config.yaml
head_dim: 64
qk_norm: false
init: "normal"
init_std_qkv: 0.0181
init_std_o: 0.00342
init_std_down: 0.00342
warmup_steps: 200
doc_mask: false
MLP neurons of a small language model. Each row is named by its layer, matrix (down: output weights) and neuron, and shows model dimensions 0-127. Each number is 500 + 50 x the weight over its row's rms, rounded and kept within 0 to 999. Numbers have three digits each.
After each neuron's rows, "fires before" lists the tokens most often just after its 100 highest values on Wikipedia text that the model never trained on.

L4.down217:499405566510480415455495523537509529372558477449473565444515486451557516545499570507462426475631359429495585479466538486491412565545515477482482574481515542510488543436481607473503510481492564513443440494483491517623458585499484446510516567528496481478506533530541493599495538444507432473520542494504510384478494429542474486445514543461501482536497482479522514380495471534523497521507
fires before: ":", " by", " (", " |", " of", "\n"

L6.down204:403494499493648498490525495557481465507581558468511443475463422521537452504571450357582455477520485478501496495456572546490516458432500561477499534503534490544423554468523468440506509431520543535467459500505491571492557366389504518420542529406579432602475530489516492511563430581561515481570504516430517582469477582525525578582531462527486433526479513573477379528405598541531493517469
fires before: " ", " as", " UTC", " www", "0"

L8.down29:542500446590426446468332470419542492537517464474511472508494501488411533481486488472515485651577513495522566573529536490499462503434529509477512464489455447481539501386478473461472464504514447451451504411579593553559510484455457513427440482476515559531528569462523563479380544500402509465530482508513488522517512622478552529393536492458496529525525418504590537488545488522533551449536
fires before: ",", " he", " the", " "

L5.down241:456521547455498394558421625451491484505479496495439520507477520533454497527489518522557491472469517500454513489474524424556442552472488543541566489480519556459436621520527534536559460505392495365441506449350483551583490505501533541471439486490529436523538551508538440529392453545514424518575550461509567507563500415426488461461509499547518472531478546398466481479502455552450547580521
fires before: "0", "9", "–", "-", "2", " |"

L11.down135:493440544556541522574620515535469533449488520485505557465530451484514515477440478542423516404532555487572552580396549512442478579478436537445457444527513527385536436445528455531548429469524493498499456550511485599400550469598547433482483511521520457542543519373500469497548582527479494557512490481503538504489503362467455474436524542549515504489451479504490522509515465522416427532457
fires before: "6", "5", "8", "7", "4", "9"

L10.down261:494492470477487528533498499559530467435510537419571530502458450345400540504436504536522446493547505445542502508521661473465520580485412353499469521453437456498537535517478540429413451490556437555482509561458465537565507531517561455510532461450465519537474428426497512401546401493573496538490474509482500421520467405575541562488564498420484512548506511520516623456553500538507427552564
fires before: "9"

L6.down13:517521571461492492538403391506585502533561485524500483556612475453575447578435499479525501512439497517587500449502474455502460559429536453491582409469440508456486510605451569486510571541466500499520430571549537598488553541545469481449433498541505475467458548583455586487478488476467473545471630485549481472485485411413472582517540492432607561505348544495521481557481488504482475477503
fires before: "0", " |", "5", "3", "9", "1"

L4.down262:567509427416493462494474458531468527520567484519510607481541411547349463570520450486469539535422500495324456549477478415538458575554532514473486441545559571522456571417508503500441491489388583450561600539481511439550459524528477562529472481466448547536508554460506447565515437521525477522564497482442586513514515547460476445474515557496462429527369471441571566525548469508523564555498
fires before: "9", " |", "0", " ", "8"

L8.down228:527541428487550434508489475460537485441444510567456535507504527505453630556543406604517460378543580523500487483532518464529464487578431487504557504426518453476472530484544452490511524518458499533476558487479528453392577419526545559535410528478509475515487462565486482457541568567491508512391497535462461502580477437476477505539572488543547445513478497528463575472424506426520514449523
fires before: "9", "7", "5", "6"

L11.down271:524576547456566533506540448397543443397461566496639446489493497532530525555450491549474511471572599431529557519549611438479449597390458496572485457509493459505516431482501551489541486495486491519461518490573469562390500555464485566523532473488554456431488490393445429464511434433456480475476510506516548457541388478521537436536553504549523470540554470519419531553448479488521418459582
fires before: " as", "5", " ", " in", "9", " on"

L4.down215:517487447553568488578437419485447549507500465540554496528498589408445422461487535521446503564465533490511549529493487530474537417609582465515555519453470497524475508497420611516523510500477463497451564428576475378431525474457505501515409504522603521516509404452520464445501492458535548499562520456486354502403521597481482558499500498498472485545430545466614512510566513378457477452441
fires before: " |", " |\n", " to"

L5.down51:396544505549560432521480436391407536472477503505491582502422523503464495465470517494519481530617564342512443526480440446454504545570471561562538505459461480441470459558542492497498507500594414615559555550455429508461510545464443466494504438427503459582516515542534561536443579501527575524544567557541457612463512530500439524479507437463476531535467522529539384480492493479551485457502
fires before: " ", " UTC", " www", "-"

L6.down100:575402465444535467556548532532455456540404510486541542519537401502549456529545444441526531536495450523449490500500565477513546558498502437488510572624560564496530429423436513547421471540391524502513541457606463448500459500480499496503456521475427496453480511562478591584425349566487521502559466480534544494529444515499493509438484447448557550473436526491488498563514573307443546571522
fires before: "9", "5", "7", "8", "2", "."

L4.down199:459517515522555475533499573488424428611470483457546526529559427548449478465518462589506528489490537495417415561541565594524501447416608462572571588528562499391506505420534445428446523413542519468523507553488469526508418470495471565502552440462459462477411529520536500506420549545453532443514496468571488574482544589503520566437484501492534475551447520578590446422437606504510525463516
fires before: "-", " ", " UTC", "0", " •"

L2.down52:533491580491411526493482516588498441508491484521459544516460477438520403488541437517406552496497555567500565450539562473549537478490537543507437518474551575469466518519525403554437523529489556550469530464466423554470605405473435472551516429523482456436482519564601472522448491451514519491579438517469475453503593367550561486568496577467490497383522530480542595467448530515496417603540
fires before: " of", "|", "|---|---|---|---|---|---|\n", ")", " in", "="

L5.down280:437507573583507503507438521492519518529430487481455516521508511502471553511465530539443470505461503465586531294499535500502507480523583512478476456462501447471493491560524517414409434482519412557462441487535520586579469518502525521526462433515488509594471455569568433506581489535448486376512487441478584491526470396593445565435532471497471518535397532501482651449498512471523504573584
fires before: " ", "==\n\n", " |", "==\n", " of"

L5.down30:523524594469445463529503436590543470522464473531543538493519495482529441481445518600480514455490474457410548410619539551521542481367391510522508568511522392574525467469530536522542543475461523475433498452470478425498491415562413566545440521575526489456488536510539570514451466559489469475383422502503442542545534504549495567480521388532448477575486452552545563477554495492503600446484
fires before: "1", "2", "Z", "5", "3", "0"

L10.down196:484565486388588503469580527546447476442400534460527507444549528522525464551531421479498501510547503519522571464487483440581549499504543489579452495543532465537485534480596478522446473501386520514455550544478515460549478567443548446568530504474523529456464455545499503527573509472498554517516481502528564546627449494456512424459528491518482454606621472477489484504324501500504384529573
fires before: "3", "2", "4", "1"

L11.down61:515531521512558480450609476481464531443545441470556445428531456563420491483435511452548472391528484480516564467492462456510531436536436488631536544483487527378513437549522447534487522495473433545487504535560464530495428525540541519433476447462584566519621450514601522550503473483499483411512487551516491541502545336511497474461460463464550604473490546579478526590488435482468507532467
fires before: "5", "4"

L5.down121:484520485580477464496466464480442453533512453452504474544544496511548393529499451479433417539588484487519558534416564437425501453556448503571494474541476581453491539492528507483455505493478561478492466587482469480542474404446475454557494482573636492563439500478555515576538529479444452415506501468577580523546507660438399457485482498477406545513442537457365523485514459536503492537454
fires before: " ", "1", "8", "0", "2"

L2.down176:508537605519459481511495584562501537538498564559317444498439586547471471503564446511472469520475552441554448533518550511507576557551573574448460591424452510470521456472514499538437463454477509467405474552534471520543429551505464445549488505488586497534515427574460487513541509505504449482527515501538446483361505466453488374479557425446476488573476568507432494468524515623452488488605
fires before: "-", " |", " ", " UTC", "0", " mi"

L10.down4:557489572515425524347462542474575552549534512445475495515448569578478465450461517477534538523470496471523464535471515500551599540513475497478535485551400510489517523489516543607490469589507575467464462478507525452523489395526452496542593513487516552528428479493537602456522549581454499424514541544433556418526464491403575519512533423511546347475488518443525375523522492471392504465475
fires before: "2", "1"

L6.down124:492552469589530500445559453664438457477374533550500505453518493522531417547525497539509479420445485479530520430417438506421587497454483501538564436560539542512530437594480451585470488508567579537494433530475438491492509531494557578538502518576436522460458500542457445436474548489458386494502400483548467403463494538483503490511460573548517485461430516467519526529611545558496367451491
fires before: "1", "2", "0", " ", "9", "3"

L8.down294:483509541528495534491466511604479474459562494572466476490481507534509510472530551474500490530513567552482526536535457471523460504485465533500562547529502523562469431511493517507497546477553446476435518459482551375491428528466505509491454513454490536476516466464548530494499504503519528508495499496416464512504458644520466386486534482504456454423591427460407496542487490497539462465525
fires before: " ", " —"

L5.down129:485594444477430488476501476517527505542486492469494487506472594482565411459533564490460446502556473551390444550433579463508497527498546454441560516569460553474479472479581509562445430546429528393541471471473464471459541524461405389549546447467371434562470563545517564484529546499570515539525408576554566564539554451507437552541466488448437453492548500374576545490520481534425410508523
fires before: "0", "9", "2", "1", " |", "7"

L8.down185:524394528485598466537459512633413437488436553455490503498455552516448463512463448403549491524574389529450557497476439452549588502620534496528525492474532412407546436466496493551454528615435550478524439514553451510561525483499497618551458510515527448558564501483492497496498450561529476552534541595445407470503449424495419547513531482429553409485512482526549486557563422465559521497523
fires before: "9", "1", "2"

L5.down225:513463543554530487488539483514484628527517441430506491553504403454488348408473454430534358486500559474452531601483556494460553453525535444445571481473497451420453507501509494438492519470407450500515521487528538454369508613489433537463516493494530603510482505520542498508531509557426556529455502569535533500508563496529434503484522501514543508483530449439507556568464462562496443460424
fires before: "0", "1", "8", "6", "4", "2"

L8.down67:580512612426473522463451418552501435468486453476471565500555498468484506561519397520481495517518491402493497586479585506487529556504457501581465539628513455423512496519615395480554395551572473492539486537506558504500499614513556538501482558433504484450455452508471454510446522535517520499490489465416569473565421442491512461508524482413495440528423481511497465472475508543621456512535
fires before: "3", "5", " in", "4", "2", " of"

L11.down240:561491492494503561480498528442566461441471537500486479508511417481498566484400478477461467448477558546475576453520506487600491404553446641510416561554512474567525562436478475456467445614473462536529482536440552503511636463602413544472449503520467547516539451479411551522479462527555561525461563460393409463532504525581468489526416453490517478462478419530486458476497527582544520534580
fires before: "9"

L11.down276:534559585490520419515561508456499580513555530504484487600510584554613436477531434531435564533466531454522539535465625508516485474416488426529437444526406496471500484363497443526492504449531502497503495513572573502510452527579528481406550439524560594500453480498512480516543421535457527499513602613445482492504514552505523447489436529516477443563563491451513539510591511515456513506442
fires before: "1", "2", "3", "4", "6", "5"

L4.down53:546487479416619459553511476587448540483520487457548512528491495537482521479504509413444493567445554467435505566518489454503589525455521551580595496577444478490562386565516488519411483519461484432500470573559426539480476515479485421482455538469447495510448452518451493461586493525502471509453486506489524514436578625586441462489603503454425506496510479441550480571512473465480482447551
fires before: "1", "0", "2", "9", " "

L4.down30:457490469513465537492543559498515531450554546526457497540443525540368423507473576575520521490498632472554460492535467523490405573474418496474474521438468513513515548563457517508559507545514417545421489503480398449413513464466565529468552543516419529493471411467504482540519505467511497487541520460486492527525418532520405468552455492532439499444535439514447416505550536463482469413583
fires before: " ", " —"

L4.down280:451502505528507525443471493430488537470493435473476480451441528587463451608484468439510465428557480480471521419505554446533509615531462612514449591487584529497419583514532461443537511505451490464493554507449460483666476403450561470443529468549589502557521556468453467594458476492498477494552549456528523476566508586505497362467456548484560472496435509445489572450518406567428534512468
fires before: "9", "0", ")\n", " |", ")"

L6.down234:519510516504434533389496503525451433455420542576617499476502537513469496437608489553546505548445547588436525436446567527511460526532479499514474541498507539443526481516480384520363477541459571460447515508603376479520448487464557502432451481642577426495440495465394489478516495483527484505456493452461495455445471471503520516483389509489528561613466495524524559517529485522440486443623
fires before: "9", "6", "5", "8", "3"

L8.down131:479537544492501439491523523442549450515508562391503447519511565518497429490566639490532477474569484544504580526467496512486463504411616485563515456499463509524442581462469414449436511473535417552464553541458545562627535451490517420379545523424414499473570469441513453497514536509586459577502536466418538468480494497498563522526457636495516489563607532424467432504490507503487526474487
fires before: "3", "2", "4", "r", "ing", "7"

L6.down195:488530486461568535516599486478518463487507484442593531492557423449388468427488456505473468579586474515506543563443522475576439618502464572468493512443487502449521441456557431511500375510485510537519537515536388551554457480510438563593524551451569433414472413498447524466456523542411615468568463524578560540571458675465538489518473473472539545494537445496493427451521448520524513470503
fires before: "2", "1", "9", "3", "8"

L2.down127:472474518514509525398549556528504527527484527490455521568529484455524522352504521518474489560534484499434565525428573513486541466617506556561578537511538548505415468498439438511477426544459532520476598456540496524509409553440400494536416466469466559528402471517441484562448527483427524472480473394452533441441461615474480470461441546582515551527514487497470487563416578525461556429447
fires before: "1", "2", "4", "9"

L11.down75:510455566475499468517477441434475428663477532564432584461499506519539416580613436419556486580464440576492509453439519502492505435472469479445592525457538504557489496436526432547449547536500533516444525434476521479524506511395446456456504525578586526577364469498490506645525601506497498515493487448511524522483427481492571563396512484480500527543493515538475546533507475531520462485494
fires before: "2", "1", "ct", "Z"

L10.down170:529517506493487513537414444506463472506581522432558400554560447526427493474427552404504508503411542489493529513563460472491496462584491574548543607407418509417462506476472500398418526469511473489510464466570451563491571493548483633491470437466558518513583430433546446546454466496453435506461545548557438569447493491558502434548483503463446530556538524530514499619462377541522549464482
fires before: "5", "4", "6"

L5.down108:599470515486365610425555479473545543503565576513469461496551488554476444464614466517480538541415448494435504626434406510523484514474433490576511467499497577485560523487429474508525525539478548368468438452529504456500450433467481481558492499556529464410458499541504459530409588591472456487450574543502534488457518532532391597547444544470443510532487544461568492503545478551479489504494
fires before: "1", "0", "2", ","

L8.down58:452416541458519493434534544588480526543505476430503495564584505500471592463536514451527480507550543448445401561536479486501479677446465480416596521447552570515525520509527446416603489396501446434466495510509452476527502409618499498575527571508539473490487506446482476511445486471479481457580526478479557485520554402543442500483491447435449486547540517561496518451525510496470551489441
fires before: ":", " code"

L10.down296:489580535448535474464560551437522514517474532509479524549474545480517492442555525517443494488527476450591489544454447490561506523446500395476418479503465523416444470426490485541495422464456517485501564529480550299525501404524539537479495479488514481509514610459498508539673455504481453552491498472534464533442622666521527508498481512506516486610591468459502504434438584478489471521560
fires before: "-", "|", "The", "3"

L10.down91:524466500564523528511608484589454444460467507428541493494485541471472547423493440537464512382513527422545450580634537531535492539549532486461508546532592437428512519452442436461492527512481548488545465421587521524587489449520491488563512472447603499472461389525478509486518518528506471506471561580511482456487574466480548504511575543481552483512471542538480374500479476561423433583521
fires before: ":", "\n", "==\n"

L6.down88:513464575489507556530465531512499517512533563449533478456481456500569451479485461433415558509455479460461491490534467503496548498480477507545537542461455475528484548536496443533530520482528553542456565445539554574549514469437476542447552584433509547466469475450486479478440462406538534507601457499495489492560557788534495502451484555487462512464531481458463513527494486527461406477512
fires before: " "

L6.down274:514537514455455528442486509583532521454522500559530521479463430474528420507506550491500474423578595431561521484443418426542453508485482558576530489529499488550442473493501538484467549486542521529515558471524513487582551593511472468457405552466414525591562492458403542503478571626472515556420460458478437397452455511559434422510437628516482441550559439476512579539568445536559471412467
fires before: " ", "-", " |", ":", " UTC"

L6.down132:482496583577601525502505468561425512477450561478453472514542528526495496448518494442550566474422499548507479478409413487474514489556570476537653537561548573401531482457415408498488513506470579490408532508538520531566421553363525534532468529572526476450449466503410529478516517477404505508495562550421511388473634395512434492530388556542547504481492465557466471495565496513468507485444
fires before: "2", "1", "0", "–", ",", "."

L11.down118:539567527492418468539502487457545451554514549465530496519394540483474406395545496527476491513651517476630441418480494549468499488428478463489494421460552584494486556492528446454462472446469557502512489485477516477562461405502473618523583477506570429532505501436452502486564554444497478488480545575469545491417478677601520509489553431447467509502563436535607554453499563483477449495454
fires before: "|", "d"

L11.down42:528567421554411558443565499412419555525425503525459597491498543602557600461470523435418586520500469396521590556563512537479380490442488571491525433503459571490599491496498456529444502469538509477482445547450547509387450481468593551499524458499455535526425453505602480571454541506437460508475417370476540546449443496483458556493450458521506451465519484455538449456605497551530489517548
fires before: " ", " of"

L2.down262:536409484575431593381469523537532457519529564405552562551493539499448537508488452553395538587509547508471497405478507487508460479441354485478412565557556540544538541503527413600508452583555518476466528433482513519474543415493515491459493522474452499491487638502410513633498475539537504471408469465433516411445550545548450506559448518515415553521457455550434566591524491513430540470477
fires before: "|", "|---|---|---|---|---|---|\n", "|---|---|---|---|---|\n", "|---|---|---|---|\n", "o", " "

L5.down191:431445550475504422408444504536485513463476484523477532490556494532390447513561500490548442537385616452409568561441491469506484564576445473520617503481486547470515520482549528577501518432413587426469548561512516482514454541442514581533517474476526450530457517546570453410493516603554387490560535433558531487493479385540490504441482557551499534527535500510467486553492473547485435453491
fires before: "1", "2", " |", "9", "8"

L2.down264:515502475557528462506512445446642506567553495429543399509519448520527447520522496480507516509534521395504546488517408502490471471380493460564446489578446496434412513502468559437502464537510488462487548460499600450442491606522458490483518491541593579532544497526501511458590542512486542486483531426442537501601423585493445556401450529552446476402565501463496543450480445481503409428537
fires before: "3", "5", "9", "0", "6", "2"

L4.down225:545502512504606489584564494412480487565632523529520629451536452450493505555513459461519502490366492492464573448454618462496516523468482461452460513542450432566426547507459461533448433503487580551544484450607466421477523462451467491491504437492557504407446493507489518500468463398563521518497488459516512514561435503508550485578516633481439440446502495471506497477454402484506551453452
fires before: "1", "2", "5", "9", "4"

L4.down279:508552333456523510429491490525487571495507394482455427505486545509478418504514548448619602485471446600515498475488466510412504568526446517509463587549447530570597549510621559587402487577547496445457421488572483554618437368488567550490499502511457544438526506431452564556444420484481534572460484461468475469516485540480483474496541476487526495517506441507550466570485447466483546463543
fires before: "1", "2", "9", "0"

L2.down297:459505543448434502541510513448479534466478461561486604444515570454548539479475502524613488452442511516523483528593475495443512449523548523408532481434559475482488427537506464507593580547470529537481450529484529485435503422521487526484462470522499396547586507531466511500446488429386514532554511558555417549469493568489548459391528389473473445611527506524466430558427532476553558485555
fires before: " ", "1", " |", "0", "2", " |\n"

L6.down214:516504481417567573546481480423511554487466546499435593593525487416582477539464478521499457428470419450530612424538487502542432518455468499447546506467526434552442517607438489481483456505515470488468590439545493470473534509526532461566389485552476558490475494434456511477459451510434544453564548490554458489488506561469501563421565571524548582429560542525561525503405374568420497530448
fires before: " |", "1", "3", "0", "2", "5"

L2.down123:544447466437429466481607523470501454490471418549417585457551429522445511579522462442521539552517465443361596519427449476564490522493497509496537545525424503484473576545510490507522565601454478423517519443424462588557467440441517571494512548453519555522482574506490360520498510483480495473552513478459481456592458560442510523467524552503431495598363515455556510569541451457413452471514
fires before: " |", ";", "0", "3", ",", " |\n"

L10.down107:459612480578491534487418459557388421557544491503420555520500523529501501457457528545520455498508533518468543505480558493478524522571443414440523491557523472503406474528536566543383458432599529451520413482580424489481517477579517403427479473480448478594512523460477493496462578516504473530593467556471593450399485437599501449542453503440514466595582394577486489550474515508545477551490
fires before: "9", "1", "8", " code", "7"

L4.down214:553505480577540436519555489512550538491481511473423463567484510395429473491569513477565474568548601425465535518545546430520465413519488446484536492465517573445552435646498522562426461518478553586519489533505468426458499540491497517479429424539480554456504451599572476468471463388401435548446412529464412667560511519575512516452510458493457491573539480568475489532543504460477447491486
fires before: " ", " —", " |", " Goals", " Apps", " |\n"

L2.down308:449563514483514506452501522620484491541478502526524570465460415466510544485551528478618434482539594444449485531527527469511456490443492432419506463475440432530492558461479504519564544476513493478551563559501401479492510572595498530450442446550538482548497502608569569492514439452468485518525522502575474582514461562395473440425496459488566487552484454592516405513470422481544557378432
fires before: "==", "-", "1", "===", "=", "|"

L4.down224:412482625548502492503518432435493492353504497499487505520484540574443488531449542492448549440561442518520495485509610433413476552508534556574400466558465574487476561589538466495486530575553508517551528479534612498541541575418450447543492447566495529565470520475514480431458546487555342420514421508522593500524497463462461505491464562479503486570458486411562614458497464533465520525565
fires before: "==\n", "==\n\n", "\n", " and", "ule", "===\n\n"

L8.down97:525491531566485488462483532544399534536446483519531569508532443591526513500473499412505479561479494420559523494485478455502459484449539444385504538545553514541502460344474552534520516541514547370514485476593450489472484520444535605527460477511491570506541542434526494545498546544426538453561481593473555546562464456493398390506403439514480387523400432597543504495491507506518500381528
fires before: "9", "1", "8", "0", "6", "2"

L4.down39:503560539545517526428519460511470489450444497466533422413505508496556488457469587448479495444476404577499559527447510567428584562461560479510480424532438412517515528574511568483377556452542449501467437495530561491465495488530418552466620537492512549473424515541509486559542477608538568576447530441541508473492450557477436573544440514532530462576478465558531536427447486536357493540539
fires before: " ", "0", " |", ":", "1"

L4.down223:567585491493527429571476553456536539493425432480422446510527669494521456489474504550483507560435554476556538589451545529529537548454441508434388559457613553493472482495426498482501431482432545459506498480526602425467576504459602537495534500428391450479481529405454450522541659476490575466487530451514457458483484560485475437513479527462515426488546533537482437500539560483522545494533
fires before: "-", "1", " ", "2"

L11.down160:546617525472502494373605508575530457452528508444605490503513424524473431558541586516395478498522577481516522452399556496515488447447513601513542491472466475532468403476570440453502472461493518520507523505486535497519484369490460509471498488530563513485520525456521377510524504574462570496475468528459460412568447533595497413539541488473423480555503445548417522514504610470520432540469
fires before: "2", "1", "3", "5", "9", "7"

L11.down43:492505555449529432508616485509582481485479523557426532541483516498519501410536559586503551535472561484472489534541492503475454515496547485557496445599418542471522527568459485506428529439463372553455464506512498469517581457478486444430454548450505426481461507595471485495449578517489539485392432482531459567508516601548459552652479465449438570491467474481526400528475432416445510596466
fires before: "4", "3", "5", "ur", "6", "or"

L5.down185:433496513557507546507478559527503565472399501591542480579465416453550487590541527493441443436495446511556471476490491406482541511468455625644460573487554530433595493482457484562469480490543444477570553446495416533579443470457535489396448483477534480489455511515642476506504495505435482550439535436498451505500483599430432446558419527509564596486482581540482438555499506538476448395418
fires before: "0", "8", "4", "5", "1", "3"

L8.down318:516421511457544493442517543456622509483540494518499554484498434418493422464558500516564511604546359501461509487440528552571499441578491459455447527448453553492483529406461467394480481396408498470520525460457462499492476538548462496463447522527509447509499492507518510593500492506510457480579467449499494484523526499503521510469485502533602522425623416517590533470466399476599549516470
fires before: ",", " the"

L4.down122:492527540469424475383411408591499484454520518457533445514552469530567533416468567481494554543436493497516541490554471504479590417512556394560533442586454463522548474509518547513464539469419582381472532490538573490512469444480494557542436487539479492436456513556532526648525541486491491556512503536478475558506624500548457480520503471520464405535465522536536542469445556504510502545470
fires before: " ", ",", "1"

L8.down102:590581428512411509476419529438531545573507645470537498544492520444465463600458450547511490474577487469467501454443564445442534544576497445522412512476488538580531462425457483504565438333480474488564542500474479491555575538484493461544473506446445507490501475460522546496393431484429448504483453476553473594487500573491470498500475445493501504561513472476542528401468538524540587460472
fires before: ",", " the", " he", " it"

L10.down245:464508548510496453526554509503539523506403540496497489474552497537501475506519557423477487469515495572417457589434522515495433556535522421458488493495482507565519486443428438476500526448568555458565448525507553510446442493598519545451505598425420522475540439557551533536486504498567521498525479420556513471412556209585492530426412530539491523525479433541495599567490532517556477500501
fires before: "7", "8", "6", "4"

L10.down191:433482480603569571617491442549518578493513583444520646598419514458464418495503497503551497505434566516468393476494521469517485500508487468530566523531542453602558614468426529465544455574485510495509525509508443552517456454433498496424426443470475506497468559578520399520507482465517523470475489480462519446557395390449515487434501439500487473465562447524430459514534527499516567523476
fires before: "|", "|---|---|\n", "|---|---|---|---|\n"

L2.down141:499470488486446447545518522603469561520509511540496451575456565567515503534552495510499497540534522432481475576423493591521557474559531595541518487507490482529444544564485510511446492458576512501310528433488504521509457490472545579440425408493483419539413505576538597459450518574542512505529511511533429499537505480389478567525440504468439397499491538513402512464533625517508466440486
fires before: "-", " ", " —", " Goals", " Apps", "|"

L2.down101:606528439437572490495494599542452474498436432514388465503498447556572416537430521486439508550535452476557437553472544510536509502456462464529540550524500488509583503480472547538477506503487517495501561450530519429505559495424437504534515577516515533489540508483487512503477514525461563483524491569417426381488519598534486480527587602542450473478447512467573558556516531495410466486529
fires before: "|", " ", "|---|---|---|---|---|---|\n"

L4.down26:447436531493468470467557471463412493473501465570422539486472560403443425554572425469533563499572596439440454500424546531482486533464480512576582562513542513536594522476571433560429453444515589434498459591362466523427427499514490584497493474471511477480482474485524498457489491465501541550467434537518462529551540649507500388401510567482535484511597461530414418539563524607485429512524
fires before: "2", "1", "9", "3", "8", " States"

L8.down54:552609451490557514456538511486501521505489503532455556527459470483466394493566475491533501565469461539524482614466503480487526468498424483465494545575481456530459440520479524562494487590457604413480518519599424474463446508523579592511463492573448513471536493465427583453489472468501518508581495566456539510531494764540421454552403504473486474469479473469518559510488504430467452431534
fires before: "0", "2", "1", "9"

L6.down80:407498559509517535524546503517539475508545509460524504545453443436522538498460451541562556420551489511459520370507426479510421415561507521507487521567439461556496549514436478499415494508534503506485570456435506519542633441522479409479506562585527502599501499542460445428468467500569515444573571534462488481548404516482454524536561521500387596492457513404498614552502402526498509479492
fires before: " the", "0", "1", "2", "3", "4"

L8.down299:542469593540509554407521510522543528450446523505422516427543490538493458550459451467423420512548583459518592575586520485503580568489469509540497432504549465531454435582536550453448499445549386569521447476446494512491533467464620472440511428512531427529487477519506505507615398492567450509497453411426427438482498517441548541469572462465493476539445590498471489504520499564511444469495
fires before: " ", "ines", " |", "8", "9"

L10.down187:525519479524434474549583489464597535477555494508546514519418523576535526534459539450612485468517503435437576434502532459509502620617505489462404532445544501445475485535440574506559521470508402469540440472510477513524415471538509488486488452442396532477557543486514550522524422575537536476452401428545530429498505285432489427436539481466510560524490511577518524583512508489464514421452
fires before: "4", "5", "6", "7"

L2.down31:546512510503546520450465492464548459528550566456439434588504474535480509506472443546470475495495386582480440540521471540491492581478500534463487474537537562488555600526532461499352443521463512476548483479473511433533546512480537593571518469504564513456527474529483412527538465508424519530493521493428550414532499567472519550551438545383431555403426530461466576445584535617500535427488
fires before: "|", "-"

L10.down190:541593494534560509439529459491476524518525428467456530408537526524511462527480503552460331513520493508584538475431411526512450535480611456485523517465573453450548450505502491518539520591573551498580491442456445575530397531480502528449437458528542382470450398451497450467597538569493532522597506561561463524561409467454571533510468543533458535505509503494422435509416515497543405496491
fires before: "2", "1", "0"